config.toml
n_layer = 13
d_model = 192
n_head = 3
n_kv_head = 3
head_dim = 64
d_mlp = 768
vocab_size = 2048
activation = "tanh_gelu"
norm = "layernorm"
norm_place = "pre"
norm_eps = 1e-05
positions = "rope"
rope_base = 10000.0
rope_fraction = 0.5
qk_norm = true
attn_scale = 0.125
bias = "none"
tie_embeddings = false
parallel_block = true
init = "normal"
init_std_qkv = 0.0339
init_std_o = 0.0
init_std_up = 0.0339
init_std_down = 0.0
optimizer = "muon"
lr = 0.0203
lr_mult_qkv = 0.5
lr_mult_o = 2.0
beta1 = 0.93
lr_head = 0.0489
warmup_steps = 116
schedule = "wsd"
decay_fraction = 0.822
decay_shape = "sqrt"
final_lr_fraction = 0.0
batch_tokens = 131072
seq_len = 1024
doc_mask = true
train_tokens = 442300000
steps = 3375
dataset = "wikipedia_en"
MLP neurons of a small language model. Each row is named by its layer, matrix (up: input weights; down: output weights) and neuron, and shows model dimensions 96-191. Each number is 500 + 50 x the weight over its row's rms, rounded and kept within 0 to 999. Numbers have three digits each.
Before each neuron's rows, "fires after" lists the tokens most often just before its 100 highest values on Wikipedia text that the model never trained on.

fires after: "s", " D", "e", "D", "d"
L4.up17:495580485595497454498447511462375426476477536459513503535534492569511482469520403560468415363588422490492518482507469475584475518563566537507519491545478434554445538488521468455495523509516478418581450508472499555468442531506425549584538507486511474512631522597505613465486562433408390582
L4.down17:486534527451497541595491458507586411473488493528521423535504521485476460489497564510549508462472498578588503486520486549515435511367444506504487463541486649481531471442508498504543570509525566497452495448446662588450629384442421450502490464531553441458458582543495546447497440459520529516

fires after: "ic", " O", " I", " con", " Mi", "I"
L2.up233:453583429543524562493523518530531423462505539552456532468519500558464561569463589458465464459565533539576477517431481417574464455419454532546530570492484495510534536469474472513512611584630476533553543469419456452447426483579375421432530466465580503496498573538477438490489502495546526503
L2.down233:482614360528540515499446504462482545563500464499458502510460521493550616447488590549510451534516377604522538650512525521533532533488466430460416445531453572521490530494495543576457484441486544541474475593547558492456475509455545512469513531479595537528519449413526431464493406535494407530

fires after: " ", "p", " d", "d", "s", " f"
L8.up761:464587490552552560474491486597521597476467568607430530461490542507533552589507558493462554499483444485531447454594520535499531493540554485478547477502480473491511548514490472681586462459437497539410506444524561424404488506433487553495503494532470475586578444541528440421508400411566465444
L8.down761:516491480473457472542562507482479475494426440426543541499413534552454426464489496507538467569528509479627501575493505410500458526493474485536491491531492571478546527578523507404430484446479561585502473481499539387501488512484520534534436540489534528513580467510605526556405501468554439464

fires after: "\n", " (", "==", "-"
L2.up252:517545567414463414570362536461480446560517478509432472589462420468547467477486626519585533551538438522527531486514482559495592542526507610393522631570504552463522531520564464589491538461525506498489507501480447512411515471506382549433494431496563517450563473479481568446496559488521515431
L2.down252:411552449495514486557495544474511514492583529486558502511495459408436612480571512494532429498474565510445491466464519393473427575544503459550500482474508510511490546562488535574480415516444603477495447443438476463480544489489491459529504429572453543585498489559497455548536515531514583475

fires after: "th", " de", "ci", " De", "F", " di"
L2.up10:499477494477453430513462520538498416469434480504518498526375520525568493483465412384480480544465458449494471526457591541530413524434556463468524561475432563511478464504438351536498520486493445551438476508613554503481591468489408453474533494459537490548585460549472520443434589582469486526
L2.down10:489487525489463571509445481510437549583513474510523523436444593526422494514507448486461538506544591407575393491485512473510509576497519484501533586414463459605540537550438558486457508552460589440500546443444491496616480523472458508581417419477455471424477441535492557527475540530546587494

fires after: " include", " describe", " Mo", "===", "M"
L3.up658:498551448524489462545406422522494533517494454464451398520466459574503510527536455432503481459547479544547505501482515450387513607593509514523456572561473485490456526500515567548516531520425466595501493462504553518453487469420436388437459458547486494564471561528492453549494481482449548372
L3.down658:500432459576489546594585427520492523494601580509579472493493462512448528482493431520533475506522445525488497465440492402403527555496507480499432470531482501507459562498516423465512454529503600480487468418463462543562504487512469471531593391532481570498464530441493468622507534503558558541

fires after: " ", " S", " de", "-", " Com"
L2.up460:447451600547518522501468565456473469456503570588468574482486488547509543460485490524520509491491416489521569493455522441534619472520494503471512460466456404493473434499499421400443537490609460539429563468587504497398514466529504406497492482473454414472576526427495494465616520439499560502
L2.down460:468460534598501512462399535504507546535473395445443498469409536469467382516522532520460614508519531425527550528416503558515409540572466465521438406545578535540459546495552527540470515489517574449380531469470516521548384434464483494493490532481520538466563471455509519440432553489482443573

fires after: " qu", "hy", "p", " Qu", "ri", "il"
L6.up307:517579486534430563494499444489505467477526463487389503473514414424577476518468509529478569483412496553502627457392487489404576497525539444498480478568454613516505410477420483526539455427478647423503465536592513560492545490582487492493413526348587466543478493455480491466572540454478515591
L6.down307:511481446556437498488506423437505508473413517453534599523488467522491565528500547507489502460565540478398507414579548465487487543464558442508520474430539524505484531491557454561481476405486397526500483465491512529476455448574472457492513541519534488431473511465535463609483415505397531484

fires after: "s", "d", "A", "th", "ri"
L6.up135:461502457484540507507521489540382467485521510510508500477530537486487442542578372487509500378520426608513499392537508493474438473559571528470455571545514460423501489382454414498455574424537481514508467436551424523456476509476446468550587547477528529539582565480548553405469526464412505603
L6.down135:589510531541494470452489476448502526486539504437473433482561516551459455500583482490491528530426549564504578467441376534459512462381483522524511489510573532551523459484512487494393499554578575480379505507504556607506454568500542470507556484544401475495444539519551570527545490457506543417

fires after: " 19", " the", "-", " (", " of"
L8.up615:450497460522525503521505471520449505411555542543561539550442464506512519572496520508475412530480450519535477495521513543566469531445547523379456552504447611530602430470583577500541561533465441423495560518517567557537547508416509415437532569422463540468491519512480558533494525512525430532
L8.down615:530507437488508343495502566511470476526423415490555540523444542424563429529501463462550524460492534546518468497508501566573584463468487459443509580538483480599492519554459594506562431548428505462452511482539543490380540427532419578423371564476434484433498567546553459579534508535607558471

fires after: " ", " wh", "dy"
L10.up0:464538414478462508493514537436567504452406477464506646474431563498412548461584462516467562497495579550617502534531495499559491572481528479460524655474551537578495481491493456494436580539500431422557471385527457512429498470465507464512461470484536460525605513464584565449506472475425544501
L10.down0:480529531472486431521546475480524495535454477449547444455502506464516488514453461575505566519476530503476582532538451512458570439573499547421444429432512535478503435591461540464482470451538563488484480503573534492593504483496491521490553473550512466490500484490471518670547496585449475448

fires after: " st", " d", " g", " Bo", " Un"
L3.up447:539448497509445437466608522517476447437498534514518514487516550578460407476462577516596553462535521503560566562458467577500403434565461520496452565507535397467348560455543502470545576493494515544453474468495479538561576414507453542483493468590626454587450578517474550492582559551567412572
L3.down447:512499468475483631479373496547514547489468425478565466547524479474574459556538498557561480534490493586451424442522474475505458493545487577516496517523515395540577419448490486519554475437583456488420464419456551565417562459443448487582483478482539523523473568506518550458453532459603542440

fires after: " F", " S", " C", " G", "s", " St"
L3.up365:532497547485427474541502426484578456388436460423439509374605579476474494537406507434526624422506521396515508519537515497513444516521556560462466533440668535463475546547497528509466526569515519445534499506441470466429498516539458531471542523479523515497503451494549513547522454497620462507
L3.down365:558548439523476537532566563537520461564494541523554466465592482503476534453486505459503522393516541450502558468476563477436411448455538517475467400490477558511420559523454519524564491393480508496511505448461538493501511523423459503468422577520451609485520550544465517516416431493457489457

fires after: " re", "s", "ce", "é", "un", "spect"
L2.up563:492473489427539536443529422552489411485451487458468543485507524518538496514627629533526524495465508391467443506574559424581580412549486501435492520492571464557580459562557522565538589489478541513647475416520490569542485494451552468545458602448583497518410428462528413518482579467493441543
L2.down563:560586521536520491580526431496460522501465441485502474530449498531512475549457524498398534458450516430461510524463514455423404492493587566534526477614507528507511468429516498466587440406591469568507476518536499513560487515474424417503513480452581525512430557486524501426513427523571514508

fires after: " ", " re", "s", " return", "Japanese"
L2.up680:498501422560555472510589424463558492509465482572477520571480409563549490584564526506562425469448492499473536538535562546533500477398389473540468513429544601574521434593645441558444606606453504516537536515522529498499465510532467506544530476506450393482473412487495555494505551548513431532
L2.down680:481564519509575592575496475575522536408535499475566473463446540534587400395457527533411467525483481552493442474506530548431469472525524477501457506441514458464527511434454582489565460451546541546438609453501507498513379408573497593441544542549507497570523502467557464563431505418455534484

fires after: " ", "A", " d", " V", " Mo", " I"
L3.up588:522531393539526564467505459520426496583427512480514577538430461529466438553437427489509419574496504501526474461418522458497556529489452539476518558556457518456542558412530441540512477513502549502485552418480482599538435476498478432550560450563542469521481456424417520484534521497404444475
L3.down588:462527400475499453470440397455504510494489476539617366448466539555474528466569479521460494495462411515499479526473458461431499485428382550508551477486550446452570631454487476458561547501496441487442559441444645634559498390482541487528466511534476424543495521543579509509528475466534427423

fires after: " de", "app", " ", "tri", " se", " in"
L2.up750:471372518432514575569491424455477457670448556488364586578467487470502466478452510563539539512566377463579550444434549465539524506529539542409536495464432481411454592514464439486473489527469534444469488545417530523463512476501515493561575571483467540461590578444546524525518483542462476469
L2.down750:525386447485565513428513472382514533464488518475424544532583512513508439527425459580511525475511481482508452516508575530547466514493456438550417538498468506568476453488474458505522480483527461515387438577443581519508575450485577506597524535496491440464481549528512412523508530599511523493

fires after: " f", " W", "p", "s", "aff", "ent"
L3.up539:488494579541495497404503462468547415434408499473500484558507531471561528565431528422418498547550490510433537561539396564563517484457502524540504497455358511561540457551418548502495416514500504473492528548501541554460492480464465506457503460514483487501452499505544516276498535521515558562
L3.down539:575535513599453499499502499548485532524480569506444455473420539540531414508485455550506516590587481491467500493579539527469429485514451504471435482481540503527537606502437378437549541491500418564610475521466504503437627476486497563562476532504441458501451459497485544564542499516464535512

fires after: " con", " c", " C", " re", " Per", " "
L3.up540:458495540443598567494453596466532441524464543459373468540508523381496515593572619476547473466557507608558528412464479499591574454516457553535481466487499526529549517455532465503504535476459379483628513502433472475585535505388551580567540486454503499522511543475442433610564440441512472436
L3.down540:491534414479503510538484550474553503531441469477508483448470564419433454472525442493662483410518452614414480459557513535455410428549462423493524533450526553480524461596407478486515483431468590555460555460517474439589519618467582531470454529532417471531531512515496402570501513429550476444

fires after: " ", "com", "c", " de"
L2.up528:470497550494508533498436490525537497501553488527521457484387466513487576492385544415471575515402487433584486444539585539577574509551494508542448535494479420406462448480522450537434498590584504560547518501462554511458471518494417510565603508350427419436495537430525456518449525482424466547
L2.down528:479548466465476486568445534562575562481430458465433538425535557542475462558479480528452632499414565556538525507514546621520518569502542581452471586481408519489466404489493574481510481574618490509526525488519544497492416532499529457606411484404466509500548493465564462467543463487497519600

fires after: " ", " Al", "s", "l", "al"
L4.up249:478495529451525530510507582542559539384541365439466520512472558510540432436478509477596508501496548422551507481575509611534460557491474499458499467548454505459556589475479478549470499554453558487485576457477638552423538521397525498531521615496395438435511583491475540471534541373582583525
L4.down249:539477451466483565449539495502545497500537574555597471537427516541542571539440502613458451543521463539487565485509569508389546467531443433523563377490483512474491359519571485567461561546409584459574449437455455500512473536554486496575491427485496536560497413439686499458444569470521504528

fires after: " Al", "ri", "p", "C", " ca", "c"
L4.up709:524552356633512455510496387388610477490526496474537530496539433430466452480467489508527516526472482516525582524463461540513534535614506421536494488526457565610523532564478484503495524462499527414536485566546530546501464484384504532516421546383522602529515536518517551539472438437479437517
L4.down709:502494511575582521569490484490528535505503533454549452520496501503474486459562499595642445609463513495437467434526510428469513431415506476516529427517483502557528495473488493472517565433448550421449516542473499419597524509512416552501555529453551475547487439434374528451501509569620488445

fires after: ".", " ", "-"
L2.up109:464462518466607518528548516449448422479444477547453506488514552437548584498469507485499522567450521539538477531503498343427467469522519566485392528501496483551437474469555510466447558517557476521506488433484511413481478389530585490503567438450488558445499558534482539504538493444463581551
L2.down109:474432550458489592512529512567503499429540457455546377455449456429472566476459529478533446553469523461485513551460459431531379474603462469670445492474513474566447514507468544432528521394453584421470551450533447507463490524488476493450585464485519548544484500606477479501498482513523559530

fires after: " F", " h", " Har", " Ch", " Bo", " f"
L3.up208:449499521482494515486526446478555448523474428525538470633534522518502504558505490542532474509462595511566482412464477484537418535560464439514512481445607545523474505464571468451564526500574550455542668524520471452416472589485500480553402529519534481491499562489514531468537499507488553483
L3.down208:457476450454487497548494489465538476499503466532562527490492423484504479594540476447445528565462507492508492460540574443545574477500472464515529510461462467539510511608446503440469419551540502553459461531350498503598568514416455541598464571548500499539447544394464461545501493571608469454

fires after: "p", "er", "en", "ab", "aff", "ce"
L4.up602:515424515560536510432594539556605501540387542552533499532464470448572543542489584496438444531479452554455606518467479521544576480439479486495505456395505495480527548470502540466516465363484444463498433604607553383482570521560552479497462458514448479531442512488530469467577540535599508515
L4.down602:481522535521419564529423600539462399539607478465419552422507527496483479475424491487487529397499454539530439529560514532540503490433474518441481478452487436509508498381510543381439534419482561471545486446496508608484522369519533546456546575485528597458476502531564536539397505560497476431

fires after: "-", " ", " \"", " ("
L2.up546:405507487443534539549452487408502520523444442589475506554549467479565484423517521433481575566443442490487589579501545474519545477468574634538467572580555498547528549503471490509468466385452501448451461552474501490453489367486424419450451587482497544452402490474493437538476556504430477476
L2.down546:510546488385471465519423464503401437489590429532502375551563523539441556527421445560477500456529531526475454538471454526531489530508504448502513479512486538506486442517535522437483403556547545505527542495570564480508585497496532459499543519515501503466593491568508456434463448566521461423

fires after: " ", "e", " b"
L8.up345:440483564423470504493478485428473554525546535534481499461474472473514518508560495524577523533493518481561529502524533492567539458540475470489463507540489515521495551591472482571535433473527592499470514498519546514487445455576461532525500482502422541463602498448525517412600482517596526440
L8.down345:507471513525476516471446486502489590495553576483436520482533560464481474477470459522482448462420528396526516574419472493474553503525535483516511555556407457469481532543472522463516479445447529523490567426436467522507423552483479478514520408520490472473392550446493458479538464432472605505

fires after: " ", " f", " part", " re", "ut"
L4.up100:444543526427447471409476458477506479457518479577476460483552473551545479631537542469540519522541411445592467514558556554546580487471521447523527443442533399521471559489486445464457490585529497634533524552526486455561432397501539481510445506555526410427516525521532479411435584574418462550
L4.down100:492568525377531443474474515482457451501515489466526489511448553456379546486577526423476509449582538410421476546413628492532517441619511455483441539450596450493634510547517492522465407561479497478570495484586477570516404455452562531526473545466587519461469505610474428446532511550484417560

fires after: " a", " Bo", " g", " Lo", " de", " De"
L4.up603:507523437521522480482431459555496504520491532510520558517517463486571448496512455423463426421448437485537476469478559472517486586535484484527480529568493541439471553615607414437462533462510433588473469531536442466474451561520479443442607498475615422522526524514483486599490567479484432375
L4.down603:412461459487489530484576513483383482531547474456577439465518522492465453460482567500470509605548533513432571474448495511588528547455488448441395561567446491567509571556444590597449536536412451610470460493496589552533507477434565523415495488434528548468492505505479458546439526460595606535

fires after: "s", "al", " (", " ", "t", "r"
L4.up668:446531575484567454508567481485561484505477435475537478442519502501512433538479496462539535494559488525552451470501585556474472579531560533412520501522385519473541464504505560429499494558547469413541532482525558468481441512407430499562398489557500475547538494471523558606599527443459566564
L4.down668:441565516501466453497470520494473544508539406418484459437496488591379537470526630543463549558419508519456528422519498551508455547447334409498441500544491552472435486567552520520562502457519594384496484495515528548445523610485523447568494491469514522499408532527523565461496526492502482521

fires after: "t", "y", "ute", "im", " Y"
L6.up223:515536443560568415471520527567444410486386382474466558538524411495506468388527461503461574452543471595454501537634530415570575565449534487534482518464575488431533583497590495507458503499474444511566401544464558537424458411484493463496469482498499546479532449505563507505451578505506559483
L6.down223:524484439455566501515503500515503453511507437471427548527497486481442549580519554517471537521499485484528393562505508532475554459482481460409520558544505598417588451523542483449471506509495494459531467537499533511469508518552486483532528562516516503478487524500404434474462478552513527363

fires after: " re", " con", " mi", " An", "s"
L2.up326:423452486462454565476536520525487530450500512528401487588454542490447507595542548651536485478547513492500526537488461435521508472489456524498480446515544421529529440543555548572531598566510455447609458566550497523603450555459483565559491514433554537430464469498437539498469549428477513524
L2.down326:572545546498439507519422603512513473543511543445519559446533556536562621473506572440454500558486604470446465432558459520520456438488532509519526470422523536460463481531422479416440431476542478480428415532495470548489571458508517612551453529511525451540563403589508545559429467603609471490

fires after: " re", " Re", " (", "P", " N", " se"
L3.up56:491514508413507433517426527422585535562453417456498457489598533468433459497496519457524489570452508547497479474456490531372600521523594443425443554531514463521575596519507534452450539507543468595595513512499482448524553404520384534584507463516501465425495519569410576474472452462478421491
L3.down56:536584464470417565423513488460485567471482519494543471547530538460533477507567551426539507530522530611485460489477539459492515504539469558475565499507553494516493561493517579494433471534468621561473522405552481458432412447546480555553489500528453533441492534542479530405573490406498539465

fires after: " de", " O", " De", "ho", " w", "ver"
L2.up735:530497576507492491443439440523455466474510467461541596536493451489456348560445511571496516381592485489486419417582517546496474428506596572510475505438554546503591510520478469449630533542445472444465383504496471567472503538385453503473548515586462503464463496535600512476520462448472493565
L2.down735:519521498431466446518445465497446529407461393576544505540480440507522519593316569497519483562493486483558535518447487483471456557409568397517541512506553565504527532479525566581461581561448474455605452436450478412446546543515513448483407524555519567550493538508472507475552512480463544524

fires after: " h", " ", " mo", "l", " H", " Ho"
L2.up513:537495538485473514502529571417487557480570347518495496478502532533507379489630517417476469570508556450578540538497435483531465470446582450608444473470511528559570470518491449451525481466506525489536585463533554563429493499494549562539588506499500493397450579505500511472481448473553416502
L2.down513:521448490491453599510528524477496513522403461502504440375499588533530394615558472470565508602484492445473516526496640486530502487438519540504494493468593442569523593473512548482593560481463521459489536522515477488552518365471405550510532513527512532437541493511444537447469477448521548518

fires after: " ", "s", "T", "-", " O", "A"
L3.up205:413438560457486418440626558442489524428546451483428502500582462566529511600447502544496487547449407473513551555504544501515462478513520556534527388546556429505451553478501493561510540550476378437542529437505471482463554522521421399487546548423443482503522454489492435455409561495502567528
L3.down205:387545589426432525513506506537508486543579438497516470491516496592437432484548482574510462532426539487543453553582536542517511479459493535438492456493515487452553524544537592482495506438446525522502497559496564393552441641506473488531406507502423505493492439391441449511495498481515551483

fires after: " ", ".", " part", " Ru"
L2.up565:497511566483512417543547441523508476485374483569453525572544515467572516603464452493535545523395372509488462476513461517484578415421552542481422528551423467535513501463537472456445539478540407497462539400534599465526471454494511524445574487494531438521549684497488548438465462444551493480
L2.down565:511572438506472471581468543553577573421456442517500472535456574472539561503386457535459618465514411463490509541545481516473416463492576493456564563520515432530433595504442535529611478528434571425471478506432449560470475492571542453587547531503579498488425510432452481499408519574493548485

fires after: " ", ".", " dis", " su", "or"
L3.up615:500572493535534515503544512522512582540502470506423530472381498521545551530531523489715475486570420642598463476444414510480566454470466497494430550492464534504465499490533570485456527562561452618518532559473521468504480499525504532387473551460461487524575560574547471461411512520515507525
L3.down615:470547490475487574533517473508559497476514460471609478497412499512552507584536508515434531497440549525481481444554517417524422538524447396447479460499525567607490572453427516533491432475536603565462552520467537449474526493573551415538488404488532447451511492565513527407402455644482498514

fires after: " ", "n", "-", "s", "ical"
L8.up332:433423443533544505486441466508442517483450513508536465514474458556432569523458540499556474530530478471445528495416633484464525434510523554488477483631531446507462483454515538566470570495574419543453565520521517497514464483448415425535435526447523379463563494491507556525484491490545532539
L8.down332:549569561506543548567515386470503571489456516524473557549445421411531512488549499550476536480592328549494430575407538497477395528443369467529467518572518473485495409498519452510451529513509502532502447525516497525552446470451473487466477517445481516485510541543558578502435589444465487457

fires after: " ", " the", " her"
L10.up364:435440508561502454407535536378496542482528480504429528458484526514485561498573484467471527542465414467566521550548467544551463517439579486515523596440506554557501487497589479491495549516545460456548544467547490528549499518520496532450537542426409442445507465458433541552566479557516541541
L10.down364:473540486492494497520496498518488559510512549450523522392525579474442469481523462569446509493544538543472571562526616438515520450477505497498505555618472462564415529497667524476496498495474455586565496526504580468509513475531424495534513511479482523531594522477454479410497577473448480381

fires after: " F", "s", " S", " Al", "les", "S"
L3.up373:478554548511618478468499500392568491555474436488459535551620422435483480632490511492519464491455518434526473504504507450411486459526556550510430537485545553430607495496579539481499532508490523350550463530476516473446457560488401528512481558468455467539586503445452496471479471496580508538
L3.down373:453600409476423541449531477518424413545434530635521465574525454413524540429461396478422498610534490547439479540518444502485535507511458517518549470519543497493445469490425557522507548492506527489526455513493549501512543483589441461494507483538515476635530568493592546467546489461502568543

fires after: " ", " E", "A", "ab", "e"
L2.up447:438479575546585571472584491503428579519498487507503614537531571514480452512550395493484492542542591543459525453456544517517481438476472500529445530572437530448501493481519479567461550460594478534535640424420435517468337462511504603500488522447358496482465479535535509485452544505458550420
L2.down447:484469343503431538504440519552485569542508468521465479544464445412511437465522549467590473491490447462557491590453527547462452477399507476547476517494455610466475500431444523502516461444474573511559488493535647479497456448468525510456477472524525476508505531551447608439452503480564497501

fires after: " ", " de", " con", "n", "ion", " d"
L6.up728:463500447577445483572475504449479517590453516470430467499461670586540468603538523550513517429472539481519555535491505550563565437503525491418492478568503476512499514546461435535478492499505558482525525412480452481580503442534512448494404447429420583499544539503516461473612502500479402510
L6.down728:563426472481441456535541513545495592519543531483517511569485449492543508579536484596559449467466525481513568494407441488452534349545667594591514320560503470469505553486494474521501445587485544465525533580487443523467479585566485547532457471517496397568554501513452577445559491464480451465

fires after: " B", " E", " S", " M", "B", " N"
L3.up462:444543500527471511499448497539500479533550499587501497387443531511478473498457483489349505583521476499539577529473549470471509566552507493395460405449494512455438539451529518542516528510612494505464487489438498502567373520541474468519551431551385397530654556473492540480492561463534561489
L3.down462:536563492429518516575469547548471446590502460401504525482503507542535457543496421464515538519457323462472469510510468551477517508537443500465539493481441453477511550528434432505446475503488539556349505516525513581461466537483494544440417442602473512537499465535478566513447519537472472441

fires after: " h", " M", " Har", "th", "M"
L3.up216:612518499467477558494524528582537455542464509476552553533463383453463484530539530499495432473514503646516512486507495472416458560510569362455580579473552529506550481523581460479568493465415524448515554531498460499353517490479533443494480539428536480528442482426485539480561478400473570507
L3.down216:535494418636568562518500535489520460576536463469484537518502480528394491555543467509463529493521505535497477443543465521599497552439528531471461638545447507459498474399490472461444516491447464529483598541499515443631579430528554485559497502485471513476506502518482397522459566519532544453

fires after: " de", " w", "\n", " so", "O", " K"
L2.up328:538508491537509549458456484512452499471522469575473501585477563486423479528539505486480412516503448484490538570498500486504544493451569550557495539506590592442555424443503519496539440481497431474491494554550567487458642519402553342399575496447504467448519456482593453467463460453458532536
L2.down328:573478524516523471463482514488478467444498483530473447567554587529501496483485485477553489545570534521564502440440456570495461517516530482558406526509494505505536578526452450450453482556578436486489562520520467523422568470495459534468340578526375416500522513521578545402476468444523501510

fires after: " in", " In", "M"
L4.up138:528525460520512522497479487613499447502534480595477531529582542508545472523486510534490452409519535545505502504523509486456515503466550565566500539540584601520518557486571486539475485496452489484572544570531521481529554546423562452495391472508391560464426529604463519504465504459500540430
L4.down138:449546589480415523512367478454474442473450492533513509549402399516521526525418532474531477576521521467536521511510547560644470487497526567461541452523471465533465543432441483528422475452487477434523454477442508555497547412512540610448407469567423517539368531449490455520507489496582436538

fires after: "e", " re", " Re", " P", "ir", " E"
L4.up332:514477565490551549418442525550584578441455475431540435470517531546447421459536514493446494526481424440499544477514464473488597458461535519428491558565470527522476475493490548550432519437443536609479470538529500464480566474498429433516456453534514399505596542566502492517535439518481511408
L4.down332:491457560470519471469498511539457534537475432475480541458520653377527540503431484523502526440502552603522510476492476525532457481469530483553474416450454517541517534451444483418457513568499594535485562460431574445544513470557419602526505530479408486562461454482569427499445535542391465488

fires after: "S", " S", "s", " Th", "th"
L3.up476:533523448549475489407589510550510470455442460507553487429536500589522491534525404443499601427473531557490491579553516560532431476564477527471401548534526500523472539444591405535479563516503558441544590432472456510492442529375483463609529493556551603519558471482502533493506525578499530556
L3.down476:520561462491548585524532455483484568474477466533539456455579439445552430516415489483484485486527442437480415405523608510524455564480532369434516464447540427548521399472426559444602504453596499485475451492507573424450484576508513576610453507443437459519557553532473515493462499517498514444

fires after: " ", " M", " re"
L2.up665:478414531501480402478529578546513484459550428587458590479501486584450464510498500399472443545496443493460468452578500534444615507486563442470472489566508463578452543468576426460471387555459443505513575545512471523510532529447526467509519582436515398559467530537494494380578564554523485502
L2.down665:494509484515470443518554517502434552510483412507525429534440582452429527558506456527446515476533473427459526463530532462462473514494429495471524525547553502483512670502558497379538412449501506512558535619503396502488401483565550582582563543447479509466519507512490538480500416590492427515

fires after: ".", " Ch", "I", "if", " I", "gi"
L4.up670:535527479526518486559435580526471393529413486472464561512482444551428542541433518465473449534613424486648411496488472523536575504505531535533477573569469474480515557473522503518428524566496512520517473514496529522445448399570533463518550534492605499501583579546488475519533493455569399402
L4.down670:508473551433530428508447514479439491513434458532511492542455516452519562530508473543538508518493502414454514473526543506567455478496398489493521586491500570601469558496485416397516544549528457458495572523557430464396575530512551503473506429484508506512442539460536484502459399525395506517

fires after: " O", " mo", " Lo", " Mo", " To", " I"
L2.up175:519490478584521494461477455578499445535426393532508504408434518494441546581425442495515522561561580480563366417446448458539457455493510615561481510523581413456465499594558490530519398510504620503464500460504509591545515469516481446449546540463581553587408498544542574494462464500434461409
L2.down175:412533475442482491463470508462471541486453417480506575536524547457522536479451440460401435528539495521559543418566497536539467541402503488517467460502527570465436553394498530533456471446581508497574485444457439450560542504514494518456480476547529475567451536467494551567506503562467443485

fires after: " d", " lo", " D", " car", "man", "d"
L3.up312:520537600456514491440535576466521404541510505471454445497520487531549363446526546489552538451513533454483438492520509571574440485418568539436448542574600489500481465417403527528628545464553452458577460465494558462461556447489455555502485498529531590458515448470546509500559525522525405561
L3.down312:559506401558473454467578447421507550502538503482561552494483391589536482479480482522506482452528489461441508485550552396430539474518532559480439496489536415475480511478502448655523455526405505453552479506477544487491471410505586443465533511532540526571502511477535499435495520483525520463

fires after: " ", " re", " con", "s", "ja"
L2.up473:479496522419469564446505558503578541494548507550465616445440472547529556567469550505478542479495477511484573524543540580513482452618568492485523523449480518525525456525464315523406557551529459556446574435490556380482507464546514497530473441456435487566600530503475491503556574520494474444
L2.down473:434437565546398530502453585486476520520596529407466497467508402384582473437509590448527507532529564415505584446465497522505522431466468498532605461476526484474496597515527532463523589588458462450414480530490479525504513514410469557474519460597482513464504516460515501494458569528519514481

fires after: " M", " G", " C", " B", " pro", " h"
L3.up667:451442494428466452516532475515535448428427493469497563419495531519514426502483486499495491498516536570474524425400509529474467528494430500538554479474479527449501496411560517536528602580544447592546545534537433507534439561497433469535457542540422438549581519441465408493564537462531457493
L3.down667:528400495407444483517477570445459521455492431507497460466487472555426433481474563458547517472473551495553475553435500445451592489580458453471519493481456501399639578497464493612466563498525462483383614508493488541498498501589524443521451498555438410654549565504429489472442480540549364497

fires after: " a", " for", " to", " was", " To", " in"
L6.up737:449531485547542482535501468530544526440501447617513571455507589534497441530540525484573507384478560485482532476547520527532420526424468585442522505518560633421513449470565495515466493487491459404553543559452518471499515425515425438497561501429490554419489478518493500502483537452458537418
L6.down737:501444579449484535520540559503489493509428492569614510481519497510521410536480519430483536504542462476518473490518548512491471540534478435474563475409453445474501492429490536539504511418554496612525485496395486486485400555533475577482481460573534532539551524508512541615581462443499465514

fires after: " re", " F", " f", " Bar", " con", "f"
L3.up210:514534409418487477497503487425523507523499444478497448584472483414393490525574565508571495472493464451512527488519580512557510458451611472442461455497537413469404509598499537457548524467421506554526515505446534541507505470453531500482520564450577415474459563490553414391454615496446346446
L3.down210:475456452546469493487486562526531521559592470496465487502589464556504503425475566379514587458504552458523453479518467479547542510509524576526484517473533519568554538519482551609491441519481481505456496562542505413519545492435400490542390496566502433500529463525514503466452453604580549462